Weights of a small GPT-style language model, trained from scratch on English Wikipedia.
Architecture: rotary positions, untied embeddings.
MLP neurons of a small language model. Each row is named by its layer, matrix (gate and up: input weights; down: output weights) and neuron, and shows model dimensions 64-319. Each number is 128 + 24 x the weight over its row's rms, rounded and kept within 0 to 255. Numbers have three digits each. A neuron's up and down rows have the sign that makes its largest values positive.
Before each neuron's rows, "fires after" lists the tokens most often just before its 100 highest values on Wikipedia text that the model never trained on; "fires before" lists the tokens most often just after its 100 highest values on Wikipedia text that the model never trained on.

fires after: "0 ", "0", "| ", "1 "
fires before: "0 ", "0", "| ", "1 ", "2 "
L7.gate332:153115100145135150136159122107186135094103155122132111128124131149104097137141110140155166133156076130161084137140132130116126133122153160157137129136164130114123153098160101185132142101145134146129132138108152103134150131149093136106114151148125103110142142111132080136106170140172139118100128154114085094187072149112102130120147121108142118129121081130118144129112148089161116138069120121118071093147127144143080119147158139152146129129148143090091117096159157143158107131108127122125102154161069121135135117098107116096137139151127093131109122123135121088103161129127134107113133132141161155144146071115073127074113158146152106139095148116120103175135163143122153107122120191146116124165128099163145124124152092118118113116184159138100132144135091140143128150101117
L7.up332:168130134081116125117102140161141113149111103131156116096136104157104106128106098112149114143140091143132137085124096147106146129095148138177144128119135086148146134146101114143103135074138111111126096104136173120128140127142138137129115146107093119173082147111121089161128131166154113135142151149098077101119118096109106109117142100122107133089104101158122114137106146113128151150138089123131101121094099164141085113159146138084102141130190168155120150141116162083124162088138157138102121133114140139102125096121142110138161105134147131141089099075125124117160143114092115124148122113104125113122111110077153101080127138135118093081097150149130129136131134101121127128094118141178164100110184132132167140081139127157157137123134116188139117144147122118107135093137098
L7.down332:079178134148135126140101144099107112136149097107109087086128100127074160172124128123137121117122066133174188128113152091116124114152172161133097173108147136172102111112137172128132140170149120094144104139137091128133146127154132165098125126121134161152156116143090103141140129133100125119130110183108153145107151116151118141106115140175162102142138133160139091103146098093141165103109131090121132138133126126163138106167133137132147105131135162089103128153130097108121145113133093122119137144147145155128120154158138120100138105156131086095126114155125113138130158086148172129163101115102108136118131123176140133133150100095117141178133169146141120146129150157143151103149123176131122106104078134154122139161133139079121069129146133145122095104101123113121127151144133

fires after: "| ", "\n", "200", "202", "|"
fires before: "| ", "–", "0 ", "1"
L7.gate402:120138156119135130125088160144096146143139128132143136107123093128115131120117164167139123127132134102129079143143138130147102148143105121140110156097120125150129127104141114120105153146099162118133128164120116123104082102140131166094110167156123197140064121131136150084140171121133141125116139147116100155148177126092108128105159105146144123076080158100137099154148129098137137138068161125122091149151106141111105077153108133160143173137143174100143094153147116156137149138142137132098109119133171152164100107107121123105154088125126087151172125113138134092158134114134142098117124146120112107123136138133156119175130182105123108157130128114118128130164161143117156139092120147143079128123096155151066119146146142104179160117132117131075119126106132110120143123097104
L7.up402:124118136133113122134086105109119143129080175148138114122138140162143148138154131126127154166144146127107138154102135142163155070155144127144147105095135125158122081158137133129132124131087113119143143142145120161142088144137126110124143145141108143163118033083124149098133120120142122147123164098133166146123132150156191128118085138138140069100130116122111114165135141134119130169134113147089115146114119086096093095082101115134180129145126144124131091145146074112138160107117109090134152120079148129124101130103119150104117083084173132125169100151134139126145125106115142092145130154131131101091128183152123062183135110126140129112087134138123118123133136125119156150151132089127114089089094157140105118190094123112106139101161117158115135155124152130063109105130146
L7.down402:202162126085125106150140163171109089140137132121117138144108094139152114094115137119148147130140106118125170099155135128110125167090114086121135140142149136101149158123153133120116120107078123092136135113115152142117104181127147106116128124136145075117120118158120117145111140114123115140120135134137121133116095149120093107129156128098125134143155129137130105100180146136101116109162088030147149101139105148105134134127133113113113154123140153154123186153148178101084111123112113165103130141147091148098179108138133097170155136141116121170104144183123106125101146116074131179134104101153113113157130126077115136116135111086155106118138148130109119130120115112157130141141128148116139145175111112126125143092182101150128140114126165138170140118162150108155151107173112

fires after: "| ", ".", " "
fires before: "|", "| ", " ", "\n", "cm "
L7.gate622:118107177147130090135131118106155098131135135121179135119099148111143117138123133096136103162101142109095101135149113135134159131090111096176136130150178065167132156170086147155108154151150136151136121136158130105092129103131143125121150112132097148134160117107141123152115070184125140068124113127136132135148130106136088125156132152149148131146134094101126131147158101147134139157088128132146154111073126090148162106125164117123117095151112145097103176116103137160135115093166189114131111117096114124164138143153122139110122176088142146141109144146186156131169134140088173104112129106156118166156151131104144129099100118124109114118116168187101142149122134166159142107157108095129137155121114099119193102128129092164127111139127159095164165106166093152157156141153124
L7.up622:159081146113094148134129140095142126136132153099141118119160095111071130117091119147122138131143106135128139117155120131138108114111110168167122149144097098152092165130130119141119131105181105124115152169098147107157109095164143193102129102131106124125119163159132133141127126116097125096105167127087136154141107163130087171119137182180142121131127117113085140148103161169140144160103159117120124129115118106120103155135147133171118094113118121156130114081143149100121098116162112138122088103149041125131113151151097112122137174148111131133128146128164110145137164110095101164096127105148119154143153063137115174083138156170131126127171141135128159107121150119121115099144126128120130145155120140160159100114157126126117117105127153152139134139134115143121098149143123
L7.down622:140182150136136142118124124109114106132130108135114133119077116103173139128129118098142079157085150117101149140106130139124126118158138115142126138118174102177161096143153117162122116167123140126120101134181106113149097125147130075129170132091092143140130119109160178153096131138085127126110111101120126126107151100153094101130124142159114127096126093139151128132129081146082153167123103150166187129158140141131143105136140133129140156136099133103086181130133126128157155120192134124120145159144106134134147117165121125104105154122125174155102143087140165121161096112042160093126126123095145133155145149086118080114118112128097088105104141095115150111111114124125131163156098155139125116135150124099157142134152149170180162112110110100145132125129166081185137119148135

fires after: ".", "| ", ","
fires before: "| ", "|", "m ", "("
L3.gate694:115105128121155171106160116139144144170109124165174132108124114136119129119124141124117121142130091172146096128136098178156121123148149171151136175111109125097142112137146106117133127083126109111121092142131137125105162131149127169133177177138160147071147129147177126147107097123116181102183108144172108140094126119123143143104141055115135120123078138138129164126159102126126143104126126116163120133105144136119134109107139145125157158090097147105121087146114119135158122141096127117121112170161116142122113108146108102117125137117187124134135134087136133146121155124084105151071137084149137111127179107154137132124134141176110162129108138138156088150124144135115110088158074102114133114111097101109150150144160124105132164095105098136099094132122123136125110139192139
L3.up694:097135110121107126138125144132116140187105144128136146161116108147091168124119114148158119103122088162113121126096097144162126113120110140169146073086115090168131137105129118123151144117089120182115119111119096194139155137110153138161117144123111117118147142131134111138120092149130176108137129163112126128122113142135175130147114172119139082172106101154110136142131110120147114123116136160168160137095155107098132121104138140081120114139103112121097118143115099142137111139089145135119118128151114069112141097165134116125126125147137159119161173142151147161101108099066104132104168113142123124136176121157140142107158117140114157096170100099130092166172138164129091137124105121100093101125123126134145091120119109142122159101116131135123080113158116124120148141140152
L3.down694:147152140163116113156139127148139117169130101139122134156128109129104127090116136152141126108075123121145142126112116124116133173130147095126103146096116127100119120086100135136138130128105141108128143106144081185125122145133114098129152161107154134126129110077087152111137107115144103107146100111120107093114146130108110096155102156168109114120111127119124133139143114112118113112118119098138195162131139106121074118104139118120105076113160077144150098157124146192117162167167147146096136142115121112156135170158120120113123121125097189129098138118148089130094139179110133125105137100083154119140149152108134159094142089117177151132145140146130091177127096105088111108102162103157124156107175121128153082131083108100147156166134120139120131115140095109135109112117147

fires after: " ", "\n", "Turnout "
fires before: " ", "• ", "Turnout ", ",", "2", "Liberal "
L7.gate173:163118138137099140126109137171135169123140131127115098134132130135107115140135145129150133118126146143108121147110111104132197128085103128106137147127142148100120114109155083075119132154118140102147127179103140130120149156138079162152127132098155162164120143129089112136138106097166065105113127099129125099132142096091103111141126129130152157083111082166136156115130079147120127140128153136105157126155121155127116085106131135093089124128102113119168108153139135116135142146134138144142142151167104143133091124125102100115099150110136170114065105144114123145104128147148140132115088108117176150181140108088133157096108164079159105156132103112092110116148115136128145146088164125090117130081118157143098089125105166043119142135135106115080140138105133175156132126107138
L7.up173:161102134151129127124158129140139130151090127123083111180101090188077140163162142172152187151132141067098137132125143135157118155156089135124133141139155115133143144157102149177117109125105107136168144170072169137137126135098128154167118139101093118133148113129131117116114156116121141127094145123123112140136080146124125108134158146134125123116123135129141118103100161146100122141150129142120179071163123140139142123092092105117132109131093093118075088117118091124125122070152110105108137162072154161142130124102127081146098106131145160181148173110119160094101117133137120142147092074114119116098147129151133174109180129100159131157140157122163169136112130122138141114103112126174102122104096130202125125142156148082105137127118134137133112125132136187095124138139103
L7.down173:121182065126107127118131143127134186100177081150107106134122135087123117073122151115129114101129118183093142129122116119088161120113165130110122157138147097131124108119182103108154113136109155105095128109145090074127142112135086135116124099138120138107119138152078121108116107149105152086145081112088109083067127092116088098091127159148124110156127106155109126126086072118128109156118118098098113121096110137128106133139111129136122131179134118110141142144122134151128164206110164165134133099176099083147077162137148133114139155124109101115127104142113131177163139138126148157147136147093136141168131145144138130113100152160115130135111161124123104138148176125155127117132174127108114139111120121075148101126138127111125143183093112120151133160086147104140116115113130

fires after: ".", "| ", ":"
fires before: "| ", "|", ":", "m ", "."
L3.gate316:101119109103126113129109171130127167125108106105169170101155107091102126105096138130115098123112143112139128175105137127124147102038110117114145125127123114152147143102115152135113131140131151176127106065146154132135111118108171113101111130118127149127117121079116127141100128138107155172155106133098108105122154153115078147168067142138117126113104098117112141131103115130111127123172180079135110144135142128121138102123167129127123138139086134120161118125103134106148129166131152133161121166139152121149156108135121117127083120121092125152136163127143078146136137116120172124150111159130116145142131104141114110117161119158073104141140119107119143122089138176107140152151132131142135157156133084137141157077145099132159140151115116124089166122151194125146124151106146
L3.up316:122121146149151156151138131142131160107103124135106112148101151127084130127166138083105164110146172126143111154146119114125115086106124179149106123120125137122131125117093082154117098128170165113143131104144119095142124108122149158114089136117132146149100081102153124131159084100097126128128081104212132110111109080116102127115157082154115109131113099132155141148125116121157128102110108117097095115110136157168090172086126107157145134126141095145126101125097129131153149134116102098136120098126107128136126157118177140143145101115112158130158121117144119155162124129112121124118112100147087146115154081176132156150151137196127162125111157166109122103125143118140122127130104160177167132191065117147127153136185118123153124126131171103100120115108154150122167152141142
L3.down316:170123122099119104132128139164095152122148151123129145136153137129120158112151099110135154123105149147102125080089137128140134147144158084122141132110095119075119148125142107104161115122171134107105111151143080133120141148137117145128172131128118158171136105138126140167144133178185133182119147140130123124126098178104128118128153101126144157153151117148139142152177167159114161149114129135133165087142146125120060122149157110131132143116100134098188108141106161146206111136139146140114154124180119115124119094156126139116130110177145116122134134136136130120143115143092143113063062131136168117109112142134112132107165082108160113149132101112145115121096137096110142187137124105140127125142137167130174099152092120101089128108129146172136128111103113146113092080149145

fires after: "\n", "Best "
fires before: "\n", ": ", "of ", "=="
L3.gate780:163127141127138158127171125110161142070130151102136157140157156106119110129142111114137127132122122166141105155129132181175100148136132123153136136107146105102106143147165121084168157154138184116113113176113139117108121096130121135152171154127173089101077106148161174093078162128155142147150103134153116132155161111121113141134137162161132111088112153139141138108140122176115120126143159152159139177176093141146122162160149140129141110107105101085155166107117124141111130141106120081145126079164159128121112091123100125146111119122118079144106120102167111141112102098112118141146090120124136152133114143153179147165121104109081091113137146113091103134098097111134141138145101139128127125144136110134119142123176137142137137138139114131116145157113171053132137130159081
L3.up780:074109112141137126084113094125124093098133146161102123142115156118089124101151151134137127154086143125115141120172130111138140137133134087141102163150089123121134151136112105087102140080129137088166107123145143151155155143132083160146103120142146145164144161089177149153181162138098125141126122140181166118125128088089126134083146101120143170107113106134146136095075146151096116138058094105112088134103137100174120138149135175151134103100117139088103129130141123101114106084137129148089071121113127086146140143141132173174154135125117096153141100110137174084144123122135079124127158124134143161108119125149154138151149110110116139127069109160155109117137135116120125120123129135075144101127105143132130117130121104103103134155110173140104130109087131164131121080132141
L3.down780:129073129108132121134116129147172118067120156126108143165100110170147110097159079103137146093153102134120061098129117158127132161108146131117162139093092135112157106161165129144145059134132080139128130110117128126126103091126122156096134109161149111141121111120175110135126167157130170115100121121180159164114129159113132133137124098140124133104151085163109129194077129108134123115107116136146126146114151133165176111130110152133122133131126164122142141138121143144152124140076125154055129172101133131112127127149116104112109150106153093126121127150141124094140100118133131150143146138157117125111123124230182112174115116113113077158135127133132108112119150131116109157117091119109130137105076119154110137097132129132106143116121128154138138160119111131131100128119120

fires after: "–", "(", ", ", "In ", "| ", "- "
fires before: "0", "1", "8", "2", "0 "
L6.gate188:124112136129120122119139131175144106107187142119122175177147108170134149120117117139160150131120119148138109125141169151146139137124144084152167118145124148153144111165136166112134126114134083105136150094149150131123129136122135142114138111129118140139153097142143091077109143145106100147127136164087127128145126136108108141100128126194152144108142100128111095129129134147097140158113102097119121161133142124125132103151125098167162122139155113127150196132103133115165137098090140153158117094095171125105166129120130154149115153105138114089087161082134101081094114120141128138165111129127128115172109156114094110148132117136136147111165177145124144090174088169195121142119143118091146117121149154112175125157084178076105113135115133126118101137179139113106135143122106
L6.up188:127115079153124083117136147131145106129133109121155097118132089122126132134081108129138104122104080121099120121127095119128086147122101124149087122144149140150122145112124139130171127136148089122130164124133133136149121077128131123109183102148154129133114076153057074119095117151106154118130127099097128122104112147138132175143120143142137107123090139139133104157119145170118160152123147131127145121124114146106107088097129109148147136141171164102120087093091154149185116067148105129138127080106148133117134145108122169081180130102159127118179141091109120109134147093119097114153128157157093120106126150150111113142102096138093113186155159131134151082102136133143105106148126113144099120143138134119134111155131174156112140118102193118148097106167136102159143064099087
L6.down188:156156140120127112121106162175104110118159125133084116118110167141154184103092118126136158152137147136125166123094113142124155129146122119109128150131144148136135156153107164114125080157102103090117112126125060132111123115147139149109160114128170121135114074135120110111103112126152137091147104152111104129129124154155143169153162113160167112161101111178142121108124134144118093122127126150139120095129107150107117138144107129121125111095164100113141160119116115047141147130114101131107095156106099138108157123139078117127144168135108133145111139124144116098107135134123129126096151118098173111134092135159139110154105164085142118150106147105156090137132114118098179115131191104105172105128103136135156154146112153114121150123121150109118116111115157139080145155079113

fires after: "| ", "; ", "(", "0 "
fires before: "–", "| ", "; ", ")", "0 ", "1 "
L6.gate385:144119112147099153107113131126132142108120164094170134134103173082095091118157095157162141168136113107113102141153089134157146184130100132122137106099132159094125112104133105109146108110110159131131081147148119109163123131116136117162089135131124117094126141059112080134095116132156152100160150159142114099135126098113097139119118102142125119125110131136085140135106130135123122130129134100132105128173141153110138100132137126080125109152120143139120129149141126138118135136099170148134107115180104128142154115146152145117084136144101128107123114122122059134127153124152144083078126159136128170144134071128097148101118125093122151119090089146154109172138127132148097132136125136113137161161125143152110118120082113108137148146131120089110062134155102094135130112110067
L6.up385:121148119114139133124145095135133114127132134095142099133089152125128121158122128107114162167123123089113119110147090147060144111108106152125100122120178127126074176084127115153110104103183149135165089175129132144145139116159072139146115132107140126122135118124124125153177146077115142118104148068153065124138131110105114130145154115093137148107140147114132142139113148131092102136147083126123083141136122115133119122134119123124105155147160140085130143103128157145158100139096146129109159136125147105169097130101072135101167108132126122124113162150149151129136084089172103123114106079130120152131143136126123123099149138148124118166138107102116103118168134121117159147145112111120106100137175172119067097099159150164107126087138148138097142119124091137136136130120086
L6.down385:159166152137093125089110154132171132135117121129105117095074141104116077163170142130151166130117149122135145126102102133088116099169163067113142110124123121111140140114152112130115166124135105147126107156128119134089121140149072137146098133141115137124125083135120086150109151116128116127141130122130117146092143100122122119093127125116162115101081096123129133096133142134137161145110173153135081182122126108111130142151161125133117126132128125128082093124159121106125108120118160148157122131126131114110111120101103126160156118115085139135123101100122158158138124135158095103112132106142156155148163154079102120153094109123140153140114119119131113112131140158097141150138101150132116124138144128121145132121123184106140062074120186107100125135132077142110174088140138

fires after: " ", "— ", "\n", "0 ", "0"
fires before: "— ", " ", "0 ", "202", "1 ", "2 "
L6.gate548:182118148116143201115138108114134108118121108088138119084159126158066146105100163159110144157096153160125103114128152113120091127133127137142169144144106132131108146099135146123109110113185098134164123140085175102147111119131136144182119184170133129127139165181123158182140117120115121095152197146118165143110134126105078136125148110154125135098161146144102116098111146100150131125127132110111105124123123130104142183105168120122108174117123122152137106142139130129117141124154169104151158123101149093129142137119124107084110119143154099132127109090105090152129136163149156111101145111086140149124116130121104126092163170135141097115134127096151157082170139108166122124151138098138166122116143087121135187135109135117141151109127113124086111080141106119141115139171112
L6.up548:163149115133113108141150083112137122163150147147153116122111138137139147105134158142149171121117094143146107109079123138168115156096161156124139128127164145182136134123111144155082109140141136110084092153158101128174145089114149149148179118143142148168169117114124130120100163144077088117112134140161159114080115115175142126083149132120097196104108169174118167132136120136111107124146107106116118098135112089124135116149120142116139126136150182141120102162133112088144134175170122112116170143119125134143144129113101132116137130159150102131137107111139153107144113124161109098121111136131114101176152134108150139095118121040109148140133123129142174127099099085103132094128118127133127117123103076114124144167162161143140121117117093205090160121148124084128117122140131
L6.down548:111092156118147142127127123114102135106099146142147096079172130152163147110169158114122122148166190108072095099109128169111128102136115150153154119149142149115152116142151113146115132118116138166141136157160115124157126084178165192143118127146127176093141110121097138176129166158129128149153135122120171153148118174101115153140168162124069102103153146146142177152087144117131106172131131134124139103118118169083126160104096122110158107135103103175133129123124148138150136181104127108120108122141168132115134104125097088118177152099186108148160132112146109141161112159111146140146129141105159104151107155117149118153118111140130135136065122134142109138089166152149136125141120133112157114129128139133121105142082129114101113155130139127115140139143099128136145049133127

fires after: "| ", "- ", "\n"
fires before: "| ", ". ", "7 "
L7.gate255:124132132103158159143120155136156126084150154116098118137109168143173124192136161131157138152098107117110085123095134137208160146144107162129112094108110130126139097126174149178141145140121152110069101099132126126086128153160154086135130125146133128079095150126156092125111125153114119173116162097162115148126173185089117134121140160127158132126129129144126140131133141113165093093090122141123104127133143166114096100099132138158154096141118158130125127148124131130123159065183097119137113157119167106134116125145097141107131090084163145119152097143133135133159145130122128128110104130142120169135157120183103118146124118139110115125108179136125077116129132136172161137164136139108127113147144122130111100163117130151106124158152106096135136118137100167125114099134130
L7.up255:135135134139153129113104099120095140135120135129125145119104143147130078144119150125115131110121201134127138134141147124146186156132173114115146135094146105169108098123146118138136115130147170116113126199144138117158135141103120146119114136135138134098125094108139125093095120133113105144120113125123106133131184111160124124130103120134098125093106135105082120155116056119117127138168119082090094195141104128122086113156131108129119150139113117133138158151162091144157141132145141124135147088168159128157148104147163147139140097136129153121115109176151116137140056116107132113140146157153150079103167128166157100137126164125154117069128102144111141105181167173137128119134141113075092158131139115145131117139083186145094137148130135149107111125114135129131128113111111
L7.down255:124091150130113115133154135134065125121119115106139060098175153147107174110132102118147151141141115156135138118133139147113162128127114146122110179170136131075127103071148129081150130137137082121173116160131104172119139130115094122151110120150147151135156162203109125133157093137109070139162138173142116146135078148130140128126118177109146150152136144113139130088084146092120118139123129143191125135105122137189134164143135143134144152146151108110112110119089154105147107138120171099158165179132103083097146169118110115138166118145117118099095112096123116112125169140102141104138131098138170119144110138171128154125127109150119118138130150093118108136095105146131166114131115140151138138092118109111134123098105122105134145092140105082134139127154110119135142110118110

fires after: "0 ", "0", "1 ", "1", "2 ", "3 "
fires before: "0 ", "0", "1", "1 ", "2 "
L7.gate95:129115167076136155099090160158181100101084119083120142164170091096162075082150157085118138136165083166137089143139089131166080135093127117175112140150112127132133126124125128155164126090131144113120118150119146090112140154119143153129160133083115127097085167111117094119129129128128125136121127132126078118184103172132102130118124135148137116064103152143117128101132123124117154123161128178131124122106133152167093117111154179074129108092161119139117135121142112126141125139147154143150121178125121143095098128090104145069133166163093124144145111079138128136096120132094133141134140125130131133134143113135125111067092117082158096135139107132164104137161128166126147127089134130126147124152135121145114116085102077100123144106129113087093103163113121122131156142100132
L7.up95:115109117114139209142081137118103130134122140111113102116112099115120133108103100090159082112129121147139134129173171131126131155152136143148160158112109111126135142102101122130204124118138079104107122099084100096170202141090146124121140149101165110132126158124142136117182127097154166140163124132119115135135108088132113116136126110146110098147095123119135113124094095107113150122091104136168098192083094133093135140100165159086152203131160118153153150089119099114118137119148153101129118121140136110179101094122167143118123123178137136118120112099073112105125140126125100136139090116102109144102106119114122129141136169157123143067120111121138153130145094085124105131105151174140134161131151132129131155077142121102160130164109128128142116158131148106145142107176135
L7.down95:119125119066122157134119152119146154148113106142140126119108108128128136133104097112142113133151157123134180123149168127140133130113113096136130185094151156113135146114103147120153092130095123113097114127117149159114190139106090188105131155114135146147129096140167119151197162164136144106150117143129134144082129117133101086123143093093160139124128132152109147104126112110108154079107096142128140134143098123137138138176133135118124134142150146119144113081104115108144101113097102139104166131131138117124131105146140147130111145108167087150138108141079125122113133116143166141132127171154144091111055102136117148161145141160119112097131152116097151153111121145111138143168139142163148110146154127144161153087104117101133107068151134155122124159104149073152134131166111

fires after: " ", "| ", "— ", "- ", "– ", "1 "
fires before: " ", "\n", "|", "– ", "— ", "| "
L7.gate530:136114145112103139132079153110196111128122123122127127124149098128139078130119125122122066097119118133103111103119088085127097096128125121170124147130114152097153128134146150123124136131128113110102099131110121123103157102099095164116137133133139129113125170147086139143137101124133095071134115107114096122117163116150104079151157140097159118175148135146113142140138091140126106119130089169139142106089100120137153129107118116122119104092126133088096161111099173095100153099112119125174087140193111105139127137127071089164111150142135127098094160087109141101113123169124096142106103089111182166131121159089147141081101122130134098110124128137172116110075087128124148122142121135113147147107117134075148106110118111109135110097122092124115158164203121160131128145133110
L7.up530:161105107127134162132154116171181096124154122105143150134104102149083157103142159114099115104129141138139142161154166098098140091140136100131170146137157086135143148185131166088112107128143132152101151116118141143139137142141169136088114115136131096101138130137137095114168105137146142098083127146159135156127093136116092145136107117182105090119150151157126129130109127099140122133081153154109137115119098117136124095075096111110146141154137139113112132099104107149155108177124095136132122126188130145115144164143133129140132135111106120117114132094150121118111137128099115133116124095156070108130110094156122092129106143136106123135149161133137148127140124113113140122134193186149162099118107132112194142083185129140154093121154138159153089138127097151101109146170131
L7.down530:109184158107131123190162121098107141131104140121112151136110167138123149105134145121170135105126149113124114147104143130129171107127129128127123112110100188178129137166174102127142136122087118133129156146121132128135140134129110135150141099136109167134085054102140160108139165128126155124147145121128152121129157139190147144163092133141116119147149139127133151145133098129089158081102136129162144137088122114137147134096152122163111085115125120073141139170153133138138126126166143113125174133145132168166116119106147105121148122121110122123146125101118126135106118087137152138144136153152162087119103123155155099102141132114112140180119162114099154134153152110149101119151138074122137142102154096135135137204133087131129135122127145120177152141151130115141127106119130

fires after: "| ", ",", ".", "/ "
fires before: "| ", ".", "|", ",", "/ "
L7.gate459:151117147133095119104156154093136108098079100124133090125160116115111117140124111120145120131120140149139115107139113169100102133115115154121140087119117106146146159067141128158172095109143147158126130107108147096127114123156107083142152106115114140110129143120155108134168092086095129115134149109150136086186132118103162161142125162152119119119140144121129199098108122086132121123134131134122121166117119152150140110101144125139099063093072071139166124119151158119134118150166173117130157149115128115136155109150091121133122159121081183130097157144097130096106138121096060120142132131143128159166149150144084112126148149159110130107120159103114143167098125123143086163159106159086104153116173114115122117158078145100112142113124107088141103089142095104114173117153112
L7.up459:159151110104144158125147148150117119104112136144166134130129118142119107111134110124142102074116119143078130135101098103129115103105116147134151100106126151138128141127100133169159142112083097152137159140090117157133139099110085127114115122134148097134128141127124117132171140108153117129149141144149151135131089150125106107132091136102135138128114126151131135140112131136151102135149092118151118117100155117143136143099087130070134121130125107116101128072113124123154116167093114154151112173124094125144132131119126143136148156130108172112115108113120090152154110171154105176075124071152150154173089119126134171078098139135093104118151104131141147137106113133085119210125142175125164149142123124134132140106174118128129080101146153130124186154125141117095068113144145
L7.down459:096112149108067134103117130172085091116150120130110191054114106104120149131189115129132051139149145102153168099123122130144145127125085143126124154171129125134129119146149111081122143094168100122114128135117123091158120137089151136098112117119133138145101130156133149124153133143159131126138132085077086094147152138150080137144145125102114089167155083118094125106165122097121095132105105120107117132128124145108120123162165110164114148144140144121102131141139140122129122130126090123170127127156142130106132111132089081081134113123150123097139130148149091166162098107100108141146106117142174123141094122134143128150139131158130127139124116108127119138071107094114134122112074147157178125128108164168109112117125126132147097105150133132070131143119122147139109149124123

fires after: "1", "0", "2", "| "
fires before: "1 ", "3 ", "2 ", "0 ", "0", "4 "
L7.gate572:095132111145102163143120134159130129120138125102149166167091148124114117094127103138122121105128124148139102129157111133136089148081110147130160127074123099136133170143130119154146141122129096125169112117124162102130121138141116129092149117126143075122112130087124120129175139109166139133094140155141064129139108113156171149153100157116164150094099114161129112132098166165146145103126150136155125166110127116141094143114114122157145123130127130119088138163168093132137133108116149142144173164077148107137136129098112151113128151091146073095081105101145139143119115105123135104126125148135182180127123158134112159107130147092109098103136143138141107159110160122157138129171125146131141137147108091173135093136129090145168081065129128134117114112119138116129127137105133
L7.up572:147151144120138137096115119163109162124159145125120099099128126138096130103115171124093132144155111103125147125142086087155133110123122167133115185132178147104132119115165111141123127119165121169092121080189120085105128141116119143116100142148115114112065101121120123155111146150111165141099101141148130135099148114156141127138125100134147163094125134153137112085131170152121110103083145113105120099108162125147143123096137103134129122119130094127138154128095153134113142146109168134154116098163153138177078139102106116114124133111083120148128138097138069146067132134080103117119089118127156132114133170106130126110097133140119079165166104149122109122171139130140132147127106115148118170130132128135187098131142127106206113133108077157099115086152137116117124121095120
L7.down572:174136087093114113131145115130132092100139129125127101112052147078095128149112126104125171138123144151130171122181131119143115128156134113089157147103148078100169140161145138148138133113113139107122129129173099139129150142134143158151103138102121130098121152117107091126147085121127133122132075118163113179111124145130102107097131112164125145146101112146120118126141109140119156136151141124143120160115143138140132178143108171174146133132145143125150109152097128150158169114113111092112121164121154146133146141110096147139134103098137121132135141136113093091105114140113102143175129117100117132175120121113130104165116111116157090095144117078098165117066121130146164125134141152146167106139102177098151141131124113072134117133155155154141145101135120170159165139135104

fires after: "September ", "Votes ", "August ", "February ", "January ", "October "
fires before: ", ", "% ", "ud"
L6.gate807:139119138106141127077124091135091097138102098103184137090120167091137146129081118162126115163109133148141114148178102125095118123150110161138120122127098115099098069116110161089153120129126130129094123176087156107115125141122133153149119183170147154116108165164083106170091138141124097139163106138182123107157169117154103175130118156139144119075135128131144154114147154148119140133123170115096116165117121129162094150156125120117149115140148156131099126139126138123130167131109165143098143113067161162124118130099092126114156086136127076128104119096145120134113141105124123088119112117186111151154128112124128129119122123126113103107147162122104123154131138120127153122110106157109209143112100183123123135144155114089143142146158112100098168188144118128106134117111168
L6.up807:104122099138115116127153135092127170127123090124127118158119149082125114147150123106114159131149142112143121153104116148133118165119144072118143165134127165132148136141137147159110102132123142093141116092103094112155167116059096129086154150107131096107133098119118123119136111109081146151126115100147098083108121141106134135116132104147094138154072091146118134122139115136091153149121118131124122086138182131102086155088116151152105104148158110201137081114143138130144127110145119097135092121179116137157148131152099105145182155119128153130082140124122132162142129111099121112116117127133116080131153123156152127130155101101111146110125080134103143140099154141108112167112077168146118171160161062114161120102102119099136105131126157147151096128141101099143119118096123
L6.down807:070070121166119098137116132108102100131122107121185099151148122167127134109127128107116102099111119147144125138136075130115106166167108108111123112098144149156129109144160115124060104116133145153106106158104140133120120150158146138152161114173139125135134117139148123096138141132130162152070150115127136133106121140114174107117108125134142151096156146126153119091140126108138126087135104150054140126138142115142122122185131121124129142098144132092132101119154157089161127166117142124124166144120142126168120137150124133172157145132157158134111154123131151162126130112170122127124128181120147168110109149147083139154128110151137136111110130098068106167109157130123133160137108112150137145114121126157166151090076145106115153111124074154102113136117114117123154118153143